config.yaml
num_hidden_layers: 12
hidden_size: 256
intermediate_size: 1024
norm_eps: 1e-05
beta2: 0.98
final_lr_fraction: 0.1
max_seq_len: 384
dataset: "wikipedia_en"
MLP neurons of a small language model. Each row is named by its layer, matrix (gate and up: input weights) and neuron, and shows model dimensions 0-191. Each number is 500 + 25 x the weight over its row's rms, rounded and kept within 0 to 999. Numbers have three digits each. A neuron's up and down rows have the sign that makes its largest values positive.
After each neuron's rows, "fires on" lists the tokens most often at its 100 highest values on Wikipedia text that the model never trained on.

L6.gate365:471503464443493545511493508443461456489503463473525526526533476495527486450478464486513475486523525524539521471502503502519517488493548523499486487462506435498480475464497509502490488504540485479446492494486494515498520456531462465501500526503538496537506488508515509520524523488538478486515535514512512484505486468522498508528457488507545508463515492464486484517496492521501480454494476522533513505492502488462465552503546508520526472498521479555542528509448530494469479487475491487544463572478456510527496514466492518466491475506450482491509466486530502504493467526471532494
L6.up365:500498507477466499459478456528520506523492534539501496507548491493463496517512507508475475502527489488552468492463479484494504503534489508490475534465508455508471518470515488464510504517489521481487546486477511486510436559496478523535509538473495516459531514533510536445490508508497493514494477477506500468522478550542511515485543551484497459506474528484513449511492453436484493489511494507508485509522508482563525485466474479494500512478526444515543485571478481478498508494497457523493474499510476482514467469464522480523520539526539505507485490480477520475528543522494473478
fires on: "=", " track", " II"

L3.gate676:478455488486504466487514502460508526509518487494512507577493466499526515523551505510465442509494491510529507496490517513489500459506526535496472486466546458512484497486529475512492466505505494540441473494474514487474512500508478524507494503515448502484440522515482547478498465537489469514491487490474458494497486488487504505518552486540490501482524506506499527515543450495469474564497529474497502531491517489489512491485455502476530463477486466500479480533525509523522522467503542504491447464513485517473476483500565473501468515525518502509463480448519511506489577501534514531
L3.up676:522471488474491438483504488537484484538504526477497521507516520557522485456469487531441511477512538512489513553500466495530511531504494531470511517501480508490522501459493499525475470489525460527509504493502538506504526476504554507501495514532498514466504537513507480511485528507469461536515488489488519497520522512465505508475533506508484470496489481480483525537528513502532547502503511501496459511479435481470491490521530534488518484512499434431451526577486463521475514505481507490501454497543472506490508499519524459500489521514495470509458517510506551496506485512506499487
fires on: "\n"

L6.gate309:466487447540470473501471460501454509473488481500477519465495466510513517533485498464533522478516479510548505505468471535484520549517505526490455509447473485500501538479562494509469479456451462473535483499481497536553482497501463538523510481529490496554489470507504511481502534545463527561504508527526474502497493491499508493493524504504514504486509484508515516522537485494526433469509473556483491481511487443505519486499473509504521494449478490521455547485479466469476471503490491520529509477516483526504466455466496470507493493503502505474527558519519521510513471504485541511
L6.up309:502529497517466517524499485535480541521544488462503469493519454491541539463505477509544474487507520493487505511482477531544536498451522488501509507493506490469530500492528467469491486470523459501519477477488498536514488467522522528448516502516488534530520532498497513473518501520466452527478510518473466460506534492471510499506539500485512491498498531524469543565559524491510479462513496528513489439529476477484505480503497542498526477484529484475480513522500488495531484501498492493489512455496490532512476466473494466482528438514508481534500505498529560507484496492485532481
fires on: "=", ".", ","

L7.gate669:500507474507490497489488485506493454475515528513506518503462440504514502490495481447470485486525518508509500500495438527514495518475513484490464465486503482494508544517521537528466521475485503476538487546549481538502540476517517510466488511545539518498504498522464486507436503504496506499545525469452529530483515468512498521497531450542531446502504507510467492490499492473484439455499501503466480512502486500437463470546480503488536481479523462543485524492491460506495506525501492499536513496478512528515496464507498533487521477510414492541531516516530531523489509524508481480
L7.up669:499514472504502491506479465473493507481467513490502481474520508524502532517510524506535426523502449495493487525456516519497534490514549449516499518512530470518485508478529469517450523499493545500525500496548462522522505513509500505506535517528470533500534516502495558488503507482504509539492486522517480493454497493478488506478527486494509481497523510475476504487574474504513550485505489436478481450490492485469535476490483491520490489482488468508487506503512469497554486500511519510512481479496518518469522449486492463501530454524473469521525515484509495526499565499452486488
fires on: "=", "."

L6.gate27:483483487501497529499495484482499496496490507503532512492478523466510462499521534478538482513518488483542515546531538528471479511485474514507469505480505510497485465477533514493497509469501519493521457522479458483467491515511471487461461516504480533491491480523535495515528525502548520543526552529529478501508514499510422488499498510525511446542465522474531477535557482516508512466487498495467497472486521519490540547515498490491472509496483482556548527460506531523535532479507474486508497520529487539494492490501551516501527522512483470462488539474492486482493488498508526493
L6.up27:494458496512475519515493486477539480525477537496514477491487525456515482514534496494502519494480495468505509495506477473527496527478529511482509512515518535497518478475486515496512523508485487501480507487505513446500529509552509503454468493502504499490523518504503502526529521471516524532538478458519535485517510554527451516515490479490523482568484523501497461488492499554521473465503476495517474497500481513502482537521513511508529479472481491524472489509504520509561504496535475461467509459515513532497523443500527515516513505513440466456438535469453524529527500551500524482
fires on: ":", " into", "\n\n", " to", " |"

L5.gate896:467499469504489475517463497511463467482448515520505457486521504521510556517539511466548497465508484510515514489523482493544530490534513532460520484516487446503497495509525454478433504480526511517535509507492506531504526476526513516496473493476501497540539458505489499498490533512516484499506500535515525491490532493506545490533503482521515537496532479480474505543526488488498492504521503534496488492491499519541452480540488510497510519472493532511457497472496498478529501459483493495489566495488530500513477507513473499477501535510481500508505522516437494474514510515523569511
L5.up896:466521478515458442478514502511511468494555480453459515499487478542484502491487501485481493481564477495506482508486460484504563486514514537467490494487506497482499513508534460508511471448489485499510513500519521526470505497526492507504504475478493515487485474553450527530444517470502467511507485473463511504517521495551559476484515489535547472505542482531489458458490469461554452473534475493510508486494488521485492485505452485527510531479538500480476477512501499535464488549473494511514488515470469506494515503469484459541521518498501506470506530478484519481513479477505505509
fires on: " based", "\"", " at", " named", "'"

L6.gate421:498528496481505489499478489519487481499500481503515511502500451452561511504520522493499492504447518499512527515589461499510498533473496534497494476399542496481560488488541502479481526500501479507518476456510504486535481477493466488487518482523524504544498485496510492525499507497465456493500514498509450500538548502528492450517529476496488500516490484522505530523503478516532520485492502533507531434492463496503503534492519482491526473464474462498496500512476540498491453511462515467503533481491477523511485511484535496509494515512479533518497487470533524501476464460505526526
L6.up421:525473529523511501526523552474504501561494524505539480506475480514461488532468500549472448569512494522502501549506476475492493500512498478531532503496452501491467488523492512512526515460472466478507503519554532510452479497529478491505505492475515518515524472526526465497514488469471542477473508535491478506512499470488501447509478494527486506524509553534489480470508490463457502557499530458502488511501533509498501520481472480496520477488514500467496466561516489485477460521498472498501508479467475491455533513531493523505502474525539539488521503517436480504535502483524483512
fires on: " (", "y", "|", "(", " years"

L5.gate446:505529489539454465505498461471507455488490523521477461494536490452511476524523493468543516531493563489508485512526500514514528505517486505472502497502556499541495497472509494449452470482506508552478488562513506500507523497523514486525508463474456503500505533446506517479518507502512518501476498480532481523499519481537455531506500482478518485507485489485459491523554490517521462514503519497495488496500462498492498539515493498428532486507491484493454485463508531473571489458476522500469473485502517554555527481519497503492541494491533505475529505474505524520503501499539494502
L5.up446:538547550531486527495518532500507476535499487513485492471498499487549501487516486499474533481471522482517508510533509476463489516504485517538528514516524505471503522516526489473505494455495502544473517505487498474487475493538539500485478481467516536494501507509483499502552495501492558492482493524549486538493517488489509545476527549481535489494464522481499488477533502571536462522555493512497455482515465496503473516486483476519546531563486509478473458471497477520513548499492488527457566485503507503503535497560533477461522474486520457462465509515470497506514519510511505522
fires on: "ed", "d", ":", "in", "n"

L3.gate364:476458461512508484497486501488474447493496496513494530526483512515514513457462557528505507494495485520533487479493519527547499515531535478512519448487509513506490536492514467515498495463521514515497499448509527492509514478516517524498506533529489522511496513496518492491491489519485455515459491461464503515482461488481501511488542503545488451485507478547526532486474528550495480514439547530471492469514492517483517489561520497467516485478515485467523513485546440536525517473498547551466495503479509478505463447473560479451521486483511520506491476526502488501515492489502471507
L3.up364:511501514493489477523498489482503490454476523509515526548522504471502500530496516458514508496492517504512523494462540505515500513519540533465497497562497507483467471492523532508515462483502491514539517507491484488491490494530512556516508567515507440492490452528536486497523503502486494472510535529485486487509517482476504542493501530459491517492527459511478502477533502471535500507468515487520503496516437524528507510507559487496537477500484554489507524513491487510544523465514466474484422456555494546526480483555536457493463472491507518541507493510448558499496526519512501519
fires on: "\n", "d"

L3.gate751:480471491494489494453539480508515539516463509503540536476488487515523478503557475482504513458551481506482519513528525497474550549531533486527495467493499526478510500477516494491512508473500513507448496433480491507471519510465474482492482527509456517500465491487499474482490512536466527500471538492490533488528543490550517518502508502529516512530475506508529523528531537495479456500485512500480531490450531477463524470491496472453572498485474476509473504488527493508476487478451532512511496500530488511520493462429532496479491530509506486479492497501495492519515491458485512494
L3.up751:472521502505508480441511497523518515543512546498504478503479505491524501469521485477484510492540454524492495521501488497513502524535467506498508476508518504495532493491464529556430491492504487495457484436504517504488487520492517497451506545564462489485467530492492464494502519483475518510478526499465498528517543465545501516473518487546474512484533477496539527552536505471481457509486496448491515489485534484481524472493502499480522498518488416524516544504515484502480506492442516498523505503515482496529458501459540475457482512510511505495516511494516535518443511479485515527
fires on: " |", ";", ")"

L7.gate47:461500485538447461496501529495478544445517518490538482525492495477522520504518462454541453504515476496511520547549485491493488487522525545522492435506521497503503489489511467495502475513522463496511495509475486516477538465526476467491501548580467472537515488516553512462507503549480521488522490539538502515507500463486483504528524479504493473501519491488479489547506538529524482487525463508485488467498474463524537499511497522518510505466459480460487546528511453457513475514480512492520495489531515506516505446478499456491497493514471527520507508505477496515472511514498501489
L7.up47:515455533491499480532548495517526524493480529514467483489474505487563464458473479490515451479497508468488484500535488546534474501527532512483488483534530509498491504545494504523471513485536493538518513500488476485472526503449519509465484497536544532490476534486531460486496559505524531530521521506473536512510449479499513482506508452554477494477500496496542521510496523492511468506510503490502466521494496521475512470539521549500519472489482456460484543503485435449514513521495487475501516481512497520479531456481516471512479510490497539518514515541469476499491482530459453524
fires on: ".", "\n", ",", "\n\n"

L7.gate20:505562472497499511505522506474475521482525525487543510488535436496481489512527519464508496508494538516546492524529509484501491453472537466501451492483520487496508455490504527476512474457498501513470446541539517509488499476515534487489494477510471500502526477472469458521526485504547496510543520497507479518517526476506497471525538511507529460490476513503569485483499500456486501493482510471490510489505459489479533499457509447513494499469540495546543508539485490529527464510497540500528502484551483488554522490511461498507525450479524545504475506554512523502493521505523485501
L7.up20:487466478522487516532495527486524480480507516490509495509509484550499443504512553520475461502521498494497538536469501525507491485463499510499484506465482524487520489473485473504493536473488491536480479524522495502503493490490532521492483525519463475500486505502527483484576500493510539530515519509559514504481489521461531472466486535499486491467543548521452520510509485489535497477512488481489497516494500510510515452422466491496462481496495425550502533539520441510508501456496515473539464551547515531505526514507468500453480463534500510471508469470470512489450536513514499519
fires on: " of", "–", " election", " the", " in"

L7.gate527:483494481495475476483469464538520477508491488520493491468491494485518504502484512477464539484523473526554481526465473520481486529499511472504479479495514474469505520514536512542465510481505470473495470541562474450517543484506487548500486471548524486522506499529457516480500520521521436502497437480461491479492481478536494482443577488497509491481506501536536438480528467477543497488519507477504499540501462457475508497528482472500528493540516516462491516526503487526473503496500491486569492513506505538525544501484480506487461512504488517476512488511495548502509497486494503490
L7.up527:527501540551448542517472490512471486507477478514505495478524522473529523461477486509533509465463504520482494477513545515580517453512499515499544523496512500489518511500483493482456491456475521512561470520530461513510516489469523510500543494531503516566536493518511507507488514475535545484520496522517517498483477488491509489488479503508533507469509488525457521530505530522495488512475550479466497467531477490485481496503512517511495494517490508504497504500514507469495504534509478498475538467460513482467534454477485472474517525492468476459531510488510495441539485488503491489
fires on: "="

L7.gate1001:493490457508471512469476477515459516476487518496487477489502476488481482532478509489517488496523482542534552544483489487525519501476522485469458495489506425437496522536530513512485522480483505513514519508499467499481495501515490495489470472461506566495513472542523488467475503552486519524500478512461469464532529548519505494503531493492509491532531519535493510470495545493505475520544510513482522435509463458508459474455476548512475500505507506485479521490512458496476512501489519511498501502535567453490536485446505474476502471480556480495540491503492567468484492487496533507
L7.up1001:476489511489505527542495524518504466497522450490494485484503501500492488453463454507504501478509533519502506525462469514509511491479515531517459500496500476500560511515483496484486511530467470498486496516467455532485475469527495546450512508517533535524510472504501520531478485469505468493511513516459437519495541533485504491482521513487482466489540527545481576492525517443514494550522500498547524449524465492495470494473480527529457531497505491506486538484485522473490475506514501468513490524479489485521524539475488480496509470557526519504515495466473536485497476477519523468
fires on: "="

L7.gate412:485539505454482456515524554500502512524520496486470485491529519478484487522544499503534503446502512508504511496522501483506489448509488447477504537533470489535512504484498489504485480484509552537523493494484443482477492483487513480501521462499485520502497494496467496511478512536507522461484484476538542506489472496488496497521497493482479546479497525528450460480461494478483485504543509493486496454488489513505481465502543489492489499521505466469537490503544489489498508520503478469471510512492542481472492495479520469529557497445514490450474485517453485568495450490480488501
L7.up412:499487444476464469491504479485457497498472497503517468489500505526516528475518517496523543549530492492497533533538560465483494516524496511503489520509493509531514514520550491478470543527489487499542486502471458490465526474489489536505459494523482526533559488467465494527470502543519478476484483525519489523521469515471484487488486513511489492502520501510459512506500536495509535507519515479475465452476438482496479451510480498525466486466540502565457473480507452491518508473471483456530491476504536525493498504514493478480534529488493502518490565461471502523501511468511516499
fires on: ".", " |", " United", "8", " most"

L7.gate760:487456480507483478542480495500493486490541482474518483494505478506520485526470489467519537527508496505563506527466468537520512480459505454482461477441537498482550483479540524524476503557485502485482497515489498495498503455468500535500489493477500482509541470532478508509464452519489440489481497497484492463464514527459524488516555501519474488489526477525490529518528500464524491517510523503527534480526446477474504507509436525524493459513506510535453534509492489502503507527476505471512464479520527528508513478489489529489473480519496522512497553525501536533449489480544529468
L7.up760:492492476495485479517480515516498511501518484485485509467497485472537490519461495487543531471540505490540498540455480521510546453466512447502496506459518492485526519502516505541471505525479492466507498525503508479496487487510491547483476472468515516488521499531474517495469458532535472524472485465461519476473523493482530479508533518485491482491514457505504489512530499472501471491505501531531554469529466492443475494524504532525469460523501518492439542506490450473530516564464521504525483457501531534490523465472469525490505489518513525526524527545491525525497492474535486466
fires on: "="

L5.gate38:508472491528528475514487505528508500410461501505534533488520455498495525527539491436523518501521486519513491496517529473517491502489490560519529433503497425477522469465546494472490528529504500490505477519493529473527499545501455480508511488524485501549513485474493487479483469527522484490536551508521506478487508523522490458536527507508447511509502515534519540506493470527479502505526497486487523521486504488513495507522510465465516510538514466554520461511481527479475494467475539487540539508530493509547489489477503478539494485513478478515481489508540516458489502467519535559
L5.up38:537505494485523502510532479491489515472540485478478481511527517493490562513451481505498520552494533500508523474514547441474493495473506459525526510456485465518540467501527465492530499501492503537482537532473528515469485462495497500540467530521523510519517526494482535499521462524504494484493527531484465552483512494483507459502519511479514477459478499518538505490473498518487528497491510536536437539485482523476449556516550504526468492520501522529460543492508468497508505480500538510505488536456511508458494512553506462511460474519472521485492457499463505435485494512510475513
fires on: " |", "\n\n", " point", ";", " as"

L6.gate98:485494464444475551474459496509480483504526482477494515502520479510517518488472476473487523477473508491485480473475504482531567518518565507503507510540525499474536518474480509498459492488508463483492493518474520509487482536567521484517504522509517507470493488501578509485470511499487491475490502525519530456491511518534506517459508502491496533519499483487536474579471504497464538502523500520548507444502558474509471516477474559500493475482521521484541510536457473522501501467468458476523511539506517477541490481478493522489541523498479464510497474520529520510534534464488490486
L6.up98:498489527482484500523486530497530501518487537483522499489558479508512485500538467484473538492496506507472511508504496473525499544485548511494489519518497512487493491488510505465493520562503445481487485523482552504486477514538489472504515492509478468474498461517543515455508538518481490519459490535504494475484515494519497529492502545496494511546483539491548467524478511541511516478488465505551507473493497489509550536508459528490468544523503512504488496540443521517506519475460517492474487510507452499508467522540486509479546477529508466494498496533449537507515508491491519476
fires on: "=", " War", "ur"

L6.gate560:510528428505502512515504498520482514455560501448524510456486461507504473504518526508463452487481491528512458520480495505467532500501507500530478498523487492484532491464501487552484499465529508514486464485532464536550505524509532505506494528537508488489475459478529510482487550490490492496537502475493525531475500519502535456507493462478482548468513505513519496518483520461492496500521460496455506498493564516473519498457500462513502471490526427506520492518555457485482483482464523481556497474500507524523459489481531492507516455513470509510495499473527548501495489493481514472
L6.up560:478524521472465484514520483503491487501513531487496465514462495505523537519455488440448450533475520538483510523498554513506453461498470505533489508518495473512485509519502511480444542493506492510548494475539497509465510483498502523470487496513501545506540511501507499494470503522496502484475464522527508526512500495473507473493478535516472535489530465494453481471497496505530513525518495479487465489492459471477526514479524496504475500502484503471422516471508456519521526526483542522532495507498495532500525480498486495531470446504480554543490519481487495493496477510558516549
fires on: ".", " /", "–", "\"", "va", " |"

L5.gate913:527476510511510503537517516459486504485472502474504531503519459476496530521533454496562509520505480507534489474532478491521484529513502507475510488486486459500506480504494504445459534519490475491509502468505488524500469530489485461463511447538500555550509535465496516557523510498538494510486523499507505433464516546490469490497511454527509506534460529473533494480491491501494478507493455537496493500536483521504523465464488506477510507479507527552517490563479492546465476507481480509416493537510532517490496532510522495472550503535507506475519508514470506495533498460520505495
L5.up913:460501514472533478528490465505464486472460497509493500527500500517508500486475514470478539494479497508505478449507492464490495527513568479488526463476527523532557486520464501542511517521480484523528485523572510536504490519501519507523565479450521480497481511500528497497532490512482497500493531466501488463492522498450518492497511478477516507482481504465577512469517514530487514520455487517484503508474468576479515484472497514504488509528477525513480498490452522524457516507509507484508491480490484493517487502513471493523502473483481548510496456548534473468550511511506484508
fires on: " |", "-", "–", " (", ":", " /"

L3.gate1001:500491478494477476461512451517565501503485452461498489491513472465525521485489494514497465533500505487499454513507517511487503487475506498468460488496441494500485543495487477520471490525457510507472466459485526555500495504502476519466488507512438450496489511487505494446458497534487456532464494479474486524495511473504493504517522513549505467496466493517531488514542504454460501504501475499493488498476504463510476480463484488462521507504467465495528509486479504521467508506492518549504516536493488464533525502483519526483505523464525510507479505496576505506454494515460535542
L3.up1001:506502491477516484460497474523522515506477506501510485512520474478448512484509523504507517518488501491494481538497504458514491494506486517489498471516505476502450521467513471543486501468454463563449513445481535537504500495512490498426535524480475487513507524494453485457499495514519539516519482451536517489540476492519517520519485534503510444469483507480522496511502479503508482497508458486490507504464499489499444443464500485477527480530469473504506502515464468503484475472501537545544501499489500513509496485480541482477476486464538507468435475524498517469456484534467508522
fires on: "\n", " line", " band"

L6.gate244:490489493513513518483491474521532524480523498485553520540507526505483517450473529543501479481520534536520431489530470515544505494508484511480481506503514506499467464503496475510500469498493487545508490516539507526547480506541472487508518486484471495467482523520515538532509498498520504494506531490504523451485535497539471511522499485528518474520504529500538490499471502500516551471459461508462593471475503538541526513464452463476485506503511498491482505529518506498489441518465507486505500470451528491510487492492473495490498476472507520457497483481511524482492528470508507512
L6.up244:527472524466557500502500505494497497512539513490507500487510495499494493443494459456534472519516493476511512504465495488474467493546514500529524452498490560545522498540463521492480494465470474452502507511452476495446529536495514518503532488521475507480525486465471453526474533476569492498507473516444512510506447505485495413542556514517469508518496506509495489533474470499476477484492475506478513509500441463511504521508495495476519491478513485499511518517495490504541512504509518465530503540474508524495519518496498497498479525509520494528490533488499478489491483473502528463
fires on: " /", " on", " of", "day", "ati"

L8.gate176:504476475483521524485494486443501497456517505454541514496501455479507459465538467463507516445497480574507520508486494476490496560484538525499510515443454459448521507490514537514488498464499518505497503492485488470456449508503537491469502515521534529533473497509520484535494490520536482509516544501474469481519521520510509483522498501490492471510490500509510466490501478534537504493505479508474565471498451526534497534534504553484508502454504476520506519519482486489480454516508534471515507516490460505546483512546497476530491506498504521489440519538510487467540483486510488512
L8.up176:466475505468518525471507501535485498486532479510476474492479506502510495492529503466457542514484481481549513488501423496522496488475469490508479464484473535506546526525521534501534476499505490501529471474520524502521517517507510537535484544454543479474463523498514481529535514439462484508491515456540483491491515532493491538516493481502493493522508553488528514510482498483509479509495533491510540505485500509523501514536475497465529516540491478469566492522530515484493546558525474483513493487512489482488552485519527532511518514537449503486501459513516513442469470535516525483
fires on: " |", " to", " 0", "-", "di"

L6.gate480:518533496478505538501510523469511505491461501469475498489534486504490548517512524484542487541517493553537505482502489512457550498479475514529528507482534483546537466500558455480513512520441517503507485507483500506522496484487481554520461501535482493490500500490488507442487465475488471464498535457491472478499489458485478491539492475507498532520512508552527506484545492484478433506520486486479508479498524506526490509538502471489530502489507515493486511480544508461484487481497545484535531511460515501520480516511511501511463473539489518498466565485529489541511480506535517498
L6.up480:550500534511532513500500540493517522518519463484491485472519505532490509485512492495541518527509553510486507462495496470484475532486499521459511477495445552568489479494482512508534493490476458492490518490531489503501486439529524444522506451475510492498501551504458514502518489443465490485513518491494525510504527516547512488496461499500482541514491531471486526495467470498459505478478461506505487489481470502509500539462539486504521513499527534492492483503466494514496461479477545478489544451476502495477477504495501463519479443500478505459490477521485527520508465517511525524
fires on: "\n\n", "s", ";", " (", "|", " Track"

L6.gate285:511488490521485494503520489480516471481505534490504538488504447477513504534520504471486494480522502550507509498513510509499503545519495517514503500453488510474510444502493501502477499485518491496504481521471474501499562485442491481504435481523485488539512499487517494526438521482475506506479503505503519498497497508516484464529523528563478473528564506499499487529527486455476458478516506526494510510496491467457539431512497480511548484507524501541514501471539501484519502459463466502536484511527485494491528468480515501507503537502461521502537516457501489480490480473513501484
L6.up285:468543465511486512465543523492481521481481503495508519473468481512479426546487527508513499498492468452525515453512458488459480510513496484504516483513489471490507519461508524535528542446487502478487462470501533537482451534486471508469441504512542501515512473520470526473476504479458450508481516512476521511527516546496521537515504480471483467489505520485572509530543492477481467466534499536542525547475473491479529481549507508482475570492508485526526491486481478521475460492511516488526474489516472510517484493468530500548495540532511494510488496500513520496521499514484492466
fires on: "\n\n", ")", " |", "."

L3.gate414:504521496489507513439480477485489505490461510523526497492504490500535539513510532514501458544568514476491521526507499478492485492563473475523529476512494506477562529482516496466505485485455475508512516466498503481491478535485482441496560496504453559518477525498515497485513515506439555483498502521493483450498512491550508491470504461501472498509507561498515475529475506534474503496494510517474462529509520488544497507500510466440551487499467507487490519513510519485524461518501527510493491542451461494473476489553539487508476469516487496523517489465479502475532470518538496499
L3.up414:496469458489499568454489500504469456525504504515499522497492467495484494490487510525494504508504529484499538479486487497516508477563519515531550492512542501462557524477511480489505505471507500527514520492478523466501475512524444474510519476527471510494529456517560441485513458462487499496471488501494522537492484493508494469496499512531493460500494549522527491520504539550476528509469486516474457505511492482579475498491508477504520481479511520481527501529544506501482473506513478446530504526446476536474503470541542513554505483507536496510524515481468487468505486537475475474
fires on: "h", " years", " week", " as", "y", "een"

L5.gate542:487485482517474512484507460499476512445499468494518529494493469494511460472522511477527433513532503522486525525513507469513506486543502516523492482518504487486510468502522478431442509537481508509488456483485527491528504487504466491484457542563471503565515470497563472527476507527479461509467529559492503467508493456497489484521532500518502516511499508479480533468532542483520486484480518501500457464501494482539513502459461482490527513450479460482515523511544512507473419505498499521500519497477518534530479463543495463477466460509475509534509471471487522512480491477503495516
L5.up542:493459505534500510483547460520478503491499452511460495503465527519488493471477518543509519487520524516483529496462505511533533508519491516555486477516499505464484500510524479455459551487483536511500525504519516509477499490498500481454456502474461501550531514482507508525481519514461487475445481518477518500528500473511532544509492511503469500468535500488496489465487511504495475544461535498534486462523471511513498474510502494531499512493543508484468526526504496520484463513499490474509557498500537479502440487517452497475535459524531476465504517490465491558462475510471502511
fires on: ".", "\"", " than", "d", ")", " relatively"

L5.gate982:508510492472482484465513519474520526470524487458496479492538488487533549496538483477566466494471535479503496515553490487505497502554515486483518523509504477458498524492495520480435496492521513494502451508468480510525507548474504499460567557552475451513490470483528476481553504483509533549474502522483522522472496509486515481499501468526496499501513546517508529501509505440531474505537471486472537491462504510487475497497513524481542514435512476483515522499498532463541452516509523497478497493473487519476483510513526500524532456469530499494459507460521521449484465476501528485
L5.up982:531456508511499492498549492471512489488503500501458549492492497514500490498496517498504452507530480526489516529518502482497518487501525461497544532487491487504498478520520486508514531482547502566465489473502441467481517491478532520512534559545465482452495527466475479515490459483524469466481474520478473537499481475494553484496515503500442507486540486529493476452494518528445465525515519493511473513543516510487468490476467522507525491507505515501484472528523459539520519508522544424458503470493502509486481496488471518490497483491524461510488483460506493526451519484541493502
fires on: ".", "\"", "\n", "|", " /"

L6.gate978:547549471458532521478481471486534496498496510514501503483551472520497511490522481523469474534521536502563476515494528518496518500516461526489523496481488501532481488478510495488479471498477491526533491489511436505500531524528490471539523538484510529511501518492453498510492460499519523508500492490508493498459504460454511462513505489484541520504491509491517492519505502471467500460493451481456496514477492441494503503491489480471505473504469548532495504500486507472528498494553498488486513464474465462532497468477525480521494485453469475475461523518492529525464518471506550528
L6.up978:529533524462528520506509466505537474520512469514520504528491485544478533471544533547506490526538489532547499520478515484495540546524488492521470482489519501541472492532479478509481508514531484535476475504524455500459494520546496522498521465524502524508496487485468481514480492532532522470492500488486538521491487449468497499493501532496482496474500508473496486478499492494452523488523458485495498519509499502479477506506502454528556509489510528481454497479485480462511547525521466500479477501451495456509528507497535524514465487467516486504504476502458493493528543490423506470
fires on: "with", " of", " Title", " /", "–"

L3.gate351:507499486524496497520510512501499508467498537487504490510501485495489482518486527438516421526508485542489511534472511521499509473505492502445497538515550485468485499524513481526499511494498531513525459529527457523528533486498463526558487490515447503496480569500531498431500495491496518509523498503532512497496475451512496501508546501569519531483491500516495534536542497459507476460498495485504514529470478480486511487510503515493515460519494476516478507479519489473520534508502527533501513469504534543538486467502487527497516544522481514482531486519502520529471539498517565492
L3.up351:509509476536472474502485485519504504472553538483488497511481520510491520537449502472512480529529460551498474537461456506483512504457427503497508538517535491450497524495532494500491477467521533502526457506536480469527514480539469560540499486476507496488471492514487495495557493512470554483474504533516484509502468470519500500477517562507528505469456487525504504476527491478527484430472532480551487531501473490484514461478541482528506496550493549520506518491502498528508548493506485488471536484466485532497494457524488497461485512521521513506482487488478520502476554504505534482
fires on: ":", "an", "di", "ed", " received"

L5.gate611:509536477492475466517496489493516477491508469479497469512547484454485508493539490460531484512480488549491489509512504485529502491503462549458506526495525518514499487506544481504434466539507499495464467520501432522506499553478462529542481500486509461486535497440527514508515545492477496522510485500473482522518510534493473521511468470459489512528495474535504542557485465501462497462480496537481502477488504500463508523491499482477491453520520526528501497494506504482536502502485498499508515478474514541479492510506503483453479508536504474518515521504495459464466511466509522516
L5.up611:533559504491506472531478536469506475483557488470496477505509512501506524477495495448483524509538506543465485529499447505520542493481502558509525505476504523528553527467541557539477479505511485506458441469489490491510438500489496518511534489529498435469508472450504459493488545518506490524501481507468480501506507522459503489472503476509493514490508476500524516505515470513470520496527496512505513505511466490480505512475470505488489467542538487532470522471474481456474501517480484481522488490483493484507477543489480527467491489514496514540549514523524480507504514526528517497
fires on: " of", " that", " by", ":", " men", "end"

L5.gate463:536506464498500462469481525484485550474468515461564505503529491467496456516501479486529499496503483531511525488556469513451470515488504516516508537459476535508524547521524459489557513483506470489517462520496489529513512481461512487500481491458491487492483544505523501484516522519468521535534466512503491488483509513496489537505531469513495494510502541485518511484501506511521478497498495497492496457452539475494501471523491533490530547522547463550501505490499496491475472487489448539500521496472475449469528496444477531487511516500495498512530475542512458489488506500494518483
L5.up463:491484505505477467509556548478484514511486509550528477521491492466482486463519534492516518490497524472482532466491445517479487485502500473538499469466498541530498509493497519509540547522525494487517492536516521513475460492501465523491533518480530461508477513507546531509516496503496487498515515504495478499553483490529484509515472507522501442501504474502573547496538499497489484509495464471527526530493505498531493470456534485486505494510512549546499501533490484506497432493523477471472503474472488506527510489497502476515550522533524492511558519524532460475509512521449497473
fires on: " |", "'", "ll", ".", " More", "w"